{"qk_norm": false, "init": "uniform", "decay_fraction": 0.628, "batch_tokens": 131072, "seq_len": 512, "train_tokens": 674000000}
MLP neurons of a small language model. Each row is named by its layer, matrix (down: output weights) and neuron, and shows model dimensions 160-319. Each number is 500 + 50 x the weight over its row's rms, rounded and kept within 0 to 999. Numbers have three digits each.
A block is one neuron, or neurons of one layer that tend to fire together. Before each block is what it responds to, as a language model described it from the Wikipedia text at the highest values.

Responds to: The first number token of a numeral in running text or tables, mostly two-digit values like 20, 22 or 26, in counts, money, dates and measurements.
L3.down192:476486419517420514472479419574552513486465540479485511457569484356422436591506524484417413554523473551478495595515467496532480464480495460474433553527510485507507490463540394429476493551541473528553498500502486491652449583446471454589469558479469497482544530550494574564434492398406511571623519452501535526529490564403537481443497570616438571455517496491499513518424547487473486510521503455483569440558585445541431533571500428518453470612443511464488526491504479633533522489465556
L3.down600:518460418437412468524478548592386501477516480358478461484426424474483420487462459547508529503526458510526575540528509585478476424479486499440524497453519523591483572490564442438510567402530495479520454457545559552428486444443568517492444538606554538442440409564476526491505481473537574529497399543459507489434408485477539456521475474448513488381582557571539611508471467501610474422506503527442431479494541463590476500565502602509405503568479557572529476494455484449449433525482528
L3.down604:463551416402384441465518539511521470452487431451558466470499433425476519564514490446514471419583438417562498524460486506504551460520526449436505536484582533466516441599557558401457432579490503420501487509466576528467541493457504517482463589508450523491536420465430498470559579412502493600509502428585520531544528526536381491564470450560541527475592533565473511527505490439542542467507516459529459432596450447526470517487532562442476562543520457471476495561502467495611491413519466
L3.down702:577494515506390492454564428565458531559509480522473440543464410569568476389460396573477494505558465450472566504562495497455454516514491454432407507519490473497504588436545525496513500511606580446631418523461600474494454492434505512484539514525480484484557480563381533481526337467555480530482468568489543408528487471437500507455473493535541369499540625484476512484574505529570515501457453501349474479411543509409517424497439480497367495547572508473477394557470519508452561500484490
L3.down961:556488505535471523452505526602531434446517368534432529510507501437448477594536480433458451477509474583483564461519509497536515528546581484444444540502583545466573571453537504461539474542483462509505499488495517485590551538432460454625460544432477521478436473482455505486433560531533545563512497472485462533579515522438535445538506496553424633496516494550495501446455577421535489618514434511424542437538543513591453517466527496457531503446482487539440536419557503568523498450466547
L3.down978:470452466496380441495542440455453463365542533444517563391464508465450495492487460403466513472407505506533564491557573510589475453490566499395478476420527517528531573432530620543447619470420503539415581467596535570466493545515511452516501533457512535503511422550512494520519505548510528495522452458484484562527486527489547445554532542544498490471471448567562503461487524492445486555483478455390554461573450535532568498565572462502416524512473478575481567548454468495421526622448596
L3.down1010:548481462430490454465573469423572510540543515473503534522436423580549494485435533515499484473516528571496587529513637470428497463467487522532535545581535473478560468510521467497451481434462502576518459517571539554616434551495488411530491545512537491517478420600512554514459498505548465495565494404532458523520420451459485475469496510617510461538523494470575471495522539495521492472434467508509514457505553513629359438441508391527384432488511500552555499449454462467470567472471545
L3.down1075:476483527524508532445552524538494561445542422515509488587509519406592521560542422511453448594456450577402483460493527526410595510485557494539502375491560522530512492478531524442441453505418467453460543473531508515527483405532366535588451519508504492393436484618456471466521636599434529504509460477506494521474500496483525494513490519457460483541539488490529518583421496578382503502450475400429534505463581464681444477475473491521463494437503545459476450390379477540473478486584580

Responds to: Mainly commas after a place name or list item (Washington, D.C.; Newport, Rhode Island; "3rd place, bronze"), and second word pieces after a split initial B or b (Br-ady, Bres-lau, ber-ries).
L3.down81:460498421453436616433506469536515530619579539462486411485445427575567493458424432438366419468483516480545506505527482483479475546498534517468534570481569598510503518467541454476484451532479476530542413495585499509517472532557617446498443548519469436533455507498585482461502502584429514483539461405426543492435440470480476485516519512553482470478556475592450480560580469544523652501533458563562574515543527513489500539422431479519495533521367542479493477453499488592423529445612522
L3.down101:530477474453498499573516521458589404466506594533509563480438423462368513517547593473525407471543623414523569478458551539477506589492534558460469607533477432453500448514488445522559484474502477471454498538519510550560445485467563451511403498552490574530562539501477491582501513576558530513493536555471490550418523425480549553417526568549526490484558546465474461461417530463501568564406515531515530367500539527513516545431520456471410569594506512547410460448575569469458484451518509
L3.down132:524490428468574479517485477494480542524450526384510474538483483470419554532584515532598349485494422529489519535511471495581475423419618460440494469496491449542540558574476415567411552476422382508567529470513535510475486528375441498540477466494515487508520435466441451500466570563501488480491554574568568512497475563477490480571500591553524447479421539550469423470462467483471414565441468562495475413497515492516483476535473608448468506551528477559474491454459454493499471415560492
L3.down134:538467554519574518520431503517535485503564564565495539505490539416510455503482533520425466533486501590575465497405580466569605437463459550378395513531648482584510435409471451529511485471517531419562533481509558482585465406442455576462470527495535480481479536449421508435532515480539448499499431515494513513496551443585601496459465492513468592529489597575450577496539547502531419560615527569483531475592447644416356550431459478447518550498522510548502528506477447503594487508478516
L3.down332:567564521453573431522529533635619472424571420475575442431488575600516552469486465503481461445458452566521555514501489578406459557438522523452491472494564503468551527450533449445485458454474547564500497487454565553507498455537526531506502502482498446537455437444558421551457526490497468517446475507485536436496544505490530501471507441547500387413553516477495535489567448513454495533520458531516561587549511442449448568509551404558576532519422552532511422463580559527534515516416489
L3.down582:459530535493579558554529488477563480476471515572528572537484387479482521462461587530619494522564529587602553567469618467484470523463505582503502462505562479482511477500493599522513524523451453487455429527528490581606361505476513446541488523547520470553530494515502495459571518416480487532537456529492543452427445511459540485543531537536508513540469465462509476513458512473500458499479486488454567438512549501465410590463558476508569488579529487480528469429595398462463510534453528
L3.down1145:516405592510503401610537480472438533483539460541481464537557479430461573467507552457526458521458510581533459511555440554560492427435477481459519549488436461564472558487520480533524447387505508480532510479561523498518534495557325576511471507480472612558427500511554481471499494537537597513506414488522379456446573504492517496498498500580457466538436526534466542531547435445484446521523593557353495507501444512531466442558497531483477534494484465535567468584503457464537500466499469
L3.down1182:472632542457420402376426435561452496457465514430436532468522371515520512531503427391449485560421549573455480509425536460451596465487514585474474463436434500457523500537530449424559486493560566488532563487551518474507445527582523500524435504506515556487434577473610531532521536539551508527563475471464430500511457498525432517430473510484458552489445559507589528457470468513511543498534522541512429438568454487451535529376555557527468514552493471543495620483454566501538634473502478

Responds to: Numbers, letters or number-words naming a specific item right after a category noun, e.g. League Two, Group B, Route 52, often in tables.
L6.down194:499452460437562502455463553516446574533503484499420427531594512497551494472475571479508464551473377467545374531516441530455490501493500588416563622502525470469476407548568458570602518453512513552521551544503586527494536475430553370520416515458530493431559442415485510438454552516502442426467504535464443566443522449526493504503525453531537477460586528541581470457515478619547587538507553543610511447438452498488490465619485512546425471485463481532464499511427560537528510445385405
L6.down252:453500542499529533561545557530546570468559536558553480346500520437468569444443533482524512516430534518511568518509479512473610502474471478484416472460458600515458531600460542532441474520508506512488474486522465521551430491490513546566504470471595449512561508410383559520508519539448441503493529483459478552474402500487588434423483462449531493407421543529497528514549480477432487457483563514503508424528492546416455569444513565503508515525549438488565579477583479521377485480447458
L6.down398:483439477478442441527461496484543381460573508404585526515586603448511500565557476463486497412401530538506573472496546526514538461541492546472469464459528446509511518462585511465466562442455535480571525554549503519471549492531562507534538543489430517504494519522487473538554564521478588494544425541437363467493439442457543512557493511507451536563541477572541418517501507459574506510490499500501508399507443477516496512525488478450459472564538439539554533474448564596487551449572495
L6.down518:588501518365437508499461483492561496479508514510548459428519568469375572509500534629547482473548627581579581536457545500484552437418502483419420329461502473475457462495506480534505516361543548494469533442518502498523457478511535560557505510512545504507514479491505462515450535489490479520384586491533499480341442380573516441465422429472505531534524524465508628581519497458459500503458522533382533541467495498599302581567513491477536512546565651545484472532564524453517471464503471
L6.down845:458443496439445533506453478406501529468536491371501558521498540527420499465555499446449465556480378514503647535441408480438427500476456421570530431530455500460531624469518477419529435492479508571610461484535433490554514515508554535505448568491612469505527593439533534484491472496539478497536517443456465471611473530472526564508386539539580576442560478450490371471451505485415458475569489578539494481539526487540540458581453443573548481528532519506435418478432479406442415544539531
L6.down950:471484528572441506481581426556418605503570492521449527538542522490450549582455474427464475388560547511527365508500437454610464486536451562447512509407476610471504505456476436509547474423517567459484543512516510433453467468527479524490456560424512433423481537518573516503473549507541507516390422598511495414516547536404527504510509437480516526418467640503508595416486535502476609418502481497494412502564543473523512594461539529466426451459547504562568499539466533513433534505439606
L6.down982:467452557411515560540540507480510569485515395551509494488528502539458445487407467443453567484528524544462546404462507516452487508560465470526528577413444464459549493516492541537557533474476477499441548499476578369529432483442503513499397554540432502539610580592528465503594586544449533553527523363509467465482512461459465484513507527446577505418567408562477532466559540517462523529511475552587486479499481586420507564507475482483531487531389444515407548529549550427472442489473498
L6.down1244:494521489526398476475449500594557447525587522506554539549509429617506484523486499539494564541477497474486351574483487506523571511444454431490568642480543497430478505505490520524462468476484443441460505551494523557578467451499595619507380509508516400454523524440542517466481414601513464511533546548495526467491541459462420535494518463481424515529541484457445487560458493521543445469485496485469400501470516573518522542529598450478505458460461528533470524484424460541500473471442520

Responds to: Main verbs right after a subject, often passive past participles like built, elected, opened, described; also the closing = after an article title.
L4.down7:577508586459393490405489457507515449538532523559434542547466437411515429532470520508491360527577481445499530468521483593415426476482513473474428407507546464500570511508378537429500482569534520431450457568470534485592388501480450538570526541520501476525452539525506501493469564529485364503569442465568574549580517530527485536502487498527455462481533481538479540494480539496503460509627558498457578491452463482453529541536561465465478487574588598520448476538584399465404519476449488

Responds to: Function words just before a place name: "of" after University, Duke or Province, the comma in "City, State", and "to" after moved.
L4.down1065:509474485383462559470492516459520600419401554501461521503511490461434538544457566496483414541482577409481554539452498539469473520428541504572501548473531483459491475520466485510570516482467564485518464474480489408516449502471505481562470509517492506448599489519569508430500428551600469565512474449531475512424502472490450566488483529507501458484532500482515407566477472451536525427495472520504510462433488477555529607507501543542473553576503651599441525458531576497497437579401514

Responds to: Forms of "be" (was, is, were, been) right after a sentence's subject noun phrase, e.g. "the median income was", "It was designed".
L6.down26:535528520512451459424495445570500490514474569455457525517507559550388462557459555510471495508459459464498523455520481459525490453471461437448569487560494491536556459506519513484495472522468615556469519487541522554537417446479429481452377558459507548563411508529531547464422603454477520510502445486426508489466533436452471477555486553530486453568517537511451553517457473507504377396564555545444486555543521581420409536462535486412513455476524498454474530559526409508534452576503486
L6.down331:535508399428487569500415502564560468432546476665516499433505498373539570464509486412544443400437478485486475520472559458486450591551512506591506487445512517498515438555549558457508543564545524487572462416441600559436523445488590484430516516504438491509508481523532431594568409511509434500522525459466465464494546501454473500500491534524494576488554528585609531563415487493501489537404486517549479544480553487447506452483443422470513479429491488513440503494505459402507544589518452
L6.down710:532594507418516480514506547496458543485507630517430493503502437483443422476418528532502510550600516517477499478447487519579492567446576493525475467427505526377532495557507484473470470426566494512520536506518466562604460527538507432538450572459433508469432494473485520551476619477476601557534393456508468432520554499474541484464499532466394547473601429449521535502467551508532497435468499549537506437559534497442493531506601479475539441526545442506482457511622414526552527490472544
L6.down806:575448558487427465470505498510439488459453425452467502539522446556517504466488557452507541529493509502522609498449495593499455523419541481497562492487459525470466435553554459416495377547568480461492509444571567520483410494432557443542530552418454421532511488488549552451468544544451498492585428485553508509546500493515488472475430576451438497498473505485441554477489421549499607494483505508482472547476527485511424490431603515536524455526489571567495559473564532549441475519545468
L6.down1073:524471527401626425531474501480559496528516524538578484514446550475510459452505520508455474459509521603575521550463580477519557558481505572451460501569482466508527532504580498509523524481391503479529516416563591427419463545500485443563402539508452509472576460515404387582555559596443520539448492494522512506499435556504555498452481516611512570562547464511473586429407544431493443492492518452426387444583564502438457432498485479505537492489449450524504470536607574403496554367511423
L6.down1090:545554509608426480475422461532567546444519461587517495585499484551464410495433440511427450455469499481493519482540446553511509448489528494523471483475558522504403515517481487478482512574458579394556522498442558516479375523496466526532495448483518553489513527529520477463487491423499440468503537543450526466569532514545584555408509517512513475499555543588425554458529467552407525460494453498507419611482546513525465597529489529482474475511521539485521550400527441487509421505459522
L6.down1182:537449459538436521527514534554478461384511499505507520519524473517539505438508487550524528528384477450564559493517516469505478518595476546468522544516471419448422556526552565541412523435545446600491516527514451466460547527453507531510469463498471513518549503473556531517470506463483432489489510465595483515552506549476518455524559569477459463565427580566579419555580579563524470446494470543533458507496466543401487482453550497464595404492560524504638547487398577407503418479410493
L6.down1211:573526582515502498507553462589492372456488542500447466514456457528484466511535521508514475414492516619518510485451441460483544564483427504482473470544423457544446537534450426507513559479485497467448438544547497476425593475494609540434607429545476556551515582519585489556474608555466572549520513585472490451484504510447569447563530488533486597549461516476460428521523482581482553479581507486483467617483525472417391471501560503477381416508520455543497521496554480484539412534468514

Responds to: Final piece of a plural noun, usually a group of people, where the word is split into sub-tokens, such as exper-ts, vict-ims, us-ers, squadr-ons.
L3.down232:536531518540474566466517483564521520528456435525477418431405490563463561508463497476515535516573490455452453496466458483618555488477529494530412609455505485478532522555518538530611450529556555548491466607441504466564509504415457581438505463472513549542458502486528468534472449533531452548514415405506447456520569407492491521466424595549561483526483434510485574352519507456542528590605531563490516477454469589583485476565495480471478525518518457440473474512498500352536434518559563
L3.down301:634531503546508510541620381527485527522522532461647476503476409441485568499466596483467486561623478582420474528555504459459597389466445440454542626471475456548487464430438521525497449604429490480484539462507491494508468540555584476489512533459452546497437495587549530496424567512503543568573440491522470458440534438517431444529528521535500478516508497559453522551497512486524549509501502455522468480505534530487469579471403624435436470445441475471482509562584453539516540453487494
L3.down410:554431432495524371552427557524489469455544572441541433544418442515436535526473487528447482431495518544519474547434592524480500429487554375486470516455471533406595413533460446499440529473495490545469569531495577577486452520455584509457545547476481497479567498478483489414516593552589505631489407450523510510536543447477492449491496535580444543484505478566525525486485465508578464629532555525567435435538601549531524566594472524380515520468574543540486489560489422545523515540426419
L3.down420:510449518468405572434477499545555487536398500468546536452464542501457519565488574443482503504518543553520557489505513485552539522422504551471449508532543442445453571514566512495468546597500505423490504488502498570581533477426528481464467561475482544480579540543586434524501534474589495495599517430452517584582497497469428419417494551489532575401435494570470664470499435494489547551591489596511442533470470501522507567531389527460465433455505600438519497491552525496441468530499453
L3.down834:518478559438501406446475507494613517510434418456527533461471576557527389512506443510460533499520523501376562449465580525498480571602574481492572521522438483439564425476601525514475559543515558474523518518476498468657542550473589451441563475466419532493463547553476485487503469473547518613578491494473486397476463423533446501427464512485507550479498478450419498427522505552601517504528511498542540459430531562544453447553565515463526398519538522471506561533460443469503511570474602
L3.down884:490460528512512523371422510457560612469463540510504400482479515459548492527484508499507571489500548469524444514495481520553483575558475462529462502551510532397555479571388475533449517580478492461561479472433535465561468549488575438552480553587533448537450475329516506539531395571508552475513538465502535563499534510421489456523521473492542504487557513509485482494482518526440508520515437545560565504484450519493509552494561606509536476487545486537572488456365461585513531498431451
L3.down945:529548458285485492406524551560554529447510554506519526445429408450426442507452484492528447487477509507498525498535475500426525481421467494461467520508611449435571506447490479510528499418483414544508483482506557487495453539482433562493520544571473446450527520502609538419461520535475496598529485500491526460498539522527434516518497523639489526570490558502500490471439569509472470480498474549478440535492460528563491495514467464514445495499546489541505587551508523582605448583450493
L3.down1123:390441534545561580414448491433608516473476585498476527466497444596370541540571501478473603418565442618453503415484408540517449509659473427474476510453549507422542486489580567438589521481465457546464502512509503529571461453413457505493580447514486519428542509581464431515485476481530514511533608453518530495524576485521495492469532477553505522478498566553472439503462540451520517472552561485457486515468438486523521483567481439439463448592476434511442524541485484441483504502618476

Responds to: Tokens just before a larger place name is given, such as the comma in Waverly, Ohio, of in state of, or compass words like South, northern, southeast; also long in size measurements.
L6.down214:468472508478530548457556549463572545494488393493480425452579502478531538490545473558407471546500522419512545537446473503472479482478539546572507492432397516562566449478530470548551452494509533469527488564454473474574483532525515457467455590450528454433510533500541561514488442585524499516553590494510535529562426528449361516560525539565445606531524460592391514588412603540410424545469426441520375496500447462420576522584531451429505498554491558450510435483492601469469529459493546
L6.down286:510525530450488430408503534558595479441446500528572492496473498518475392486526473529531540569461489412488477572430475564503533493485452506527583530526454426399496578453482351499505505478508467504573441466473527437465392519567546578445432478468503492500530553583413489458474502522448608553533459533529487521549549520446416479528520548486531416511466522488464440473495484436554593521512439471460511525479573501458585452425467406403510443407477558467513622557539464416500456506478495
L6.down538:386511601446492437501539546497527501547410577563391409541501507434420538466540563464588542529524380516470496423478416510479519426516592516438569519481474533492470499499511488504509494476537442486567428554479445458492485480443547434548483463558621445534402591495488438498506471563497528527539528548517410458441521527563483454502464472503501483518536442527498459367557502501505542472537509492570443515496464427553525454497545459598553516627495517537448498536494526430486509478491489
L6.down558:493496486470453413542581502538508455563503467435454523461603546548501474556504529496623448496549418519595486506475435388481387537489473519504534563521519464474490523459481501456573444438504461485532517625505487463455500486451472425563486436490511500487586577448492527457569509489566534484538521557539471463494391532492432453523500530545460491461498486506459474552474549555478473368473534472504596513488469480520567493544521460547560519483478498572535472402534631558484446544420609
L6.down580:539398595453428485455643480504491491501476454488560508498564455455527437477527564424514487522601523557466511532546475542557433541514491518454576463526502574439408489441558473525526519596544546592500541499507577524490562441488540559485524575468539507464558477488412614441474517632474525440524507422459526510541528438401483495551428472465399480493475560494595510481533519536483571389549465540483534497425477508578490534516451490565504542473520516551453529463526506435518554462514543
L6.down785:450508568482395499494492563526559430507437523474450588403534559506484441510560544495543521505563490615474619527382568557404546506492499575542468512444462511530466493455412428588534529504503497515485566505448556488500537459454615503468476514569444521589500448402421554493510590533522490533461512430408461484473553470560503570528459517505448505495541467473499525433486584426556504397397541434543518479508469514422547518484469479571501470498424543479470546518475480469494496497393476
L6.down892:540500494536535402459423423551556474480502492506496620524553352381479455497513540370524502509455462436479427516470504484430355468563570477434457486413504465452542560412552563528466421553535457420546445483562550435491484552539475552544516533603473473498520519458447490484490489462559532458587543520529568461532585545578516523507502534521512486492517505503574544386455538490475441443514431482482515505498504466577599467530518513532451532526483451476545501537511479542483538566565424
L6.down1133:496575491426439491489546548458493438466485616500482456664485490461537592573513585472519492393565514419513609637469497508428542505443513529463454539545526581496509501435549455452587452525497501379485444568510501555541359508459464464467583538509484478480542513515545525366508561555520520540549421492499449459521512437495486542493460533482531491429538531490495482517579473412577415450530560590513584499458592382588446513375479490533494552514532512455480513499547476528585481573440517

Responds to: Final word or word piece completing a known organization, publication or event name, as in Rolling Stone, GameSpot, Critics' Choice Television Awards, Cartoon Network.
L4.down870:511480393442547525507481469582512603509428546485615546516467534490435500448474507504433507535513509461435486527483626457502526514498466370508484518484443457445465585482499521508502489483492468473504500474445502511501461558563510504499482448477457433601499512488546478434409482458583499548507454564607447449534567471538508543501472510477530504519478503464435522537563476458566394498540533581585425425530492610540494569511437447498523454543575566578477383409515517525536437533442510

Responds to: Final piece of a sentence's main verb, often the third-person -s or -ates ending, in narrative or descriptive prose, plus particles after it (starts, operates, end up).
L4.down673:476473475400551465520543469504457604539502477607477511513445483462577527419467568552522531617446557555491479464527578509409563565475457512488432483508550343513521507386461518529493485500491587496556532509582487384544562439438511441578503511502532459521457468539448547506424526484516469371516471457507537497552491551558548479464528468413525503499486551437450599437426524495543483487448530543517534474526569462367453469473541423530433564434528472486466552528528554442412496472531525

Responds to: Inflectional endings completing a word split into pieces, mostly third-person present verbs like st-ays, lock-s, overlook-s, sometimes plural nouns (refug-es) or past -ied/-ted.
L6.down80:453499506465506514522553531490489453539536460504511518436432585507550507497486476500535411456538454537577536531532414425389506547386546480556492466589443491562533418497421476543472466459527549492578509512563438532396543475512561501534543564494596526446426451530531528454479523455394452489536471439442506492486479500516439363548507493492491493514482529511503537583475506508556562491462555582531481431452564512547449408500503518565539499559427482589458536449394590540502541492498549
L6.down157:522467552464461386570419424455495517596577468451489594457429459434517548552548519501561467474471493473484459544512472547466488526440491491568549580476487413573433497437569594498538452520507526573441560546540488489443497506477495480478476500509454506571547523505417464518441506479477489596407480504542610445498546598458518383423530605523563511546448479465427528493450562511416417491476521474413490539398564608465558527529488422426558518536504506455490495492465539419348559482536590
L6.down485:540539489499563460553486490496388456494451515569509519421438520513544540561477527453477463496510427533486475463522519585422466442477423392504469542482516483436478502455451519564633491462520456516582525501516487504499498480520435478543542600541466406439460485622536466513559524481628439618582466516531524395403558514575567480437474478439454542490472500529504530449486580574503552446577503530478618587454483519498580377549502443535483532423456536486508564663478507538555586541491568
L6.down547:559508435514425449465651474487472466631541468536526449531533498468483561510463448541509499411558530548454522448510429535491540622554456566568434456574486505409463525517489432554525500481488483440398544494577514591473564462507505552427596439509507538483504499519479400479510430463529510515529479520477537470530517392530451537551448443498421492511411460495512515481517419486442502556431534506534436531548526495500591517597445539557441526501464523534521512413600475541474438439514449
L6.down874:475465525502538498526440426493505478451556520527553467538452399497427569522436541511500504497601380540494512564493485538487494440475543502517510493436550516473482473444551455562491534517495489499563506547507569428493462470491485508471508542506456557559611508484630498496399462518530484532489433416481423445508468478427429489480510399631510429571484537499422497529483497546570574622465524475442491510490464464524547568485469576437475406482555565473484502491426492494496491600444508
L6.down928:422475539587440479604535522497435523571502514602552555504493520524442531609494452484494496488484551543553559502502470556504512491507492447549530423498491524468547500518514462514448581562556518435553431551459463536586501523524508447477438453500443468431536511407560450454451512481528520548464597491491574467415423377471498488495445515493416410450407499497505472476550473454450564502467463456591545480536468518408553462502519546425495523468509570548473409509488453499430457523498504
L6.down1120:546549540559519536515502555420499394563482588527524569500497520463531546570467416399409436506526520478457421520403438549458557502528466489425468466504536392532490451522446550557533527581398521506485567393552498464499534521488503543527535529457534510451502535436610494496518574436536512510487502558569445535430486413558466507494509503547470485433549483511477522563577521487476437534544547420472515485462436559528544515463490553550453462533488489534497523444582584438446550571480454
L6.down1214:617555500466478576539539540478545521607599491543409469449467513481570423527555572454498471439425596407531437489500529547501526500517545551480446510509496476543505495421472508488475404509498522507506524436588537507456541454457511439456455491423510456503430529569421464447411481477459577487517471517539448509443479501451490469467513534413493506597526487542519540519448595493411439451490508527453451503508567554450457437448509432581534563586514486493470493465591531467507540389522582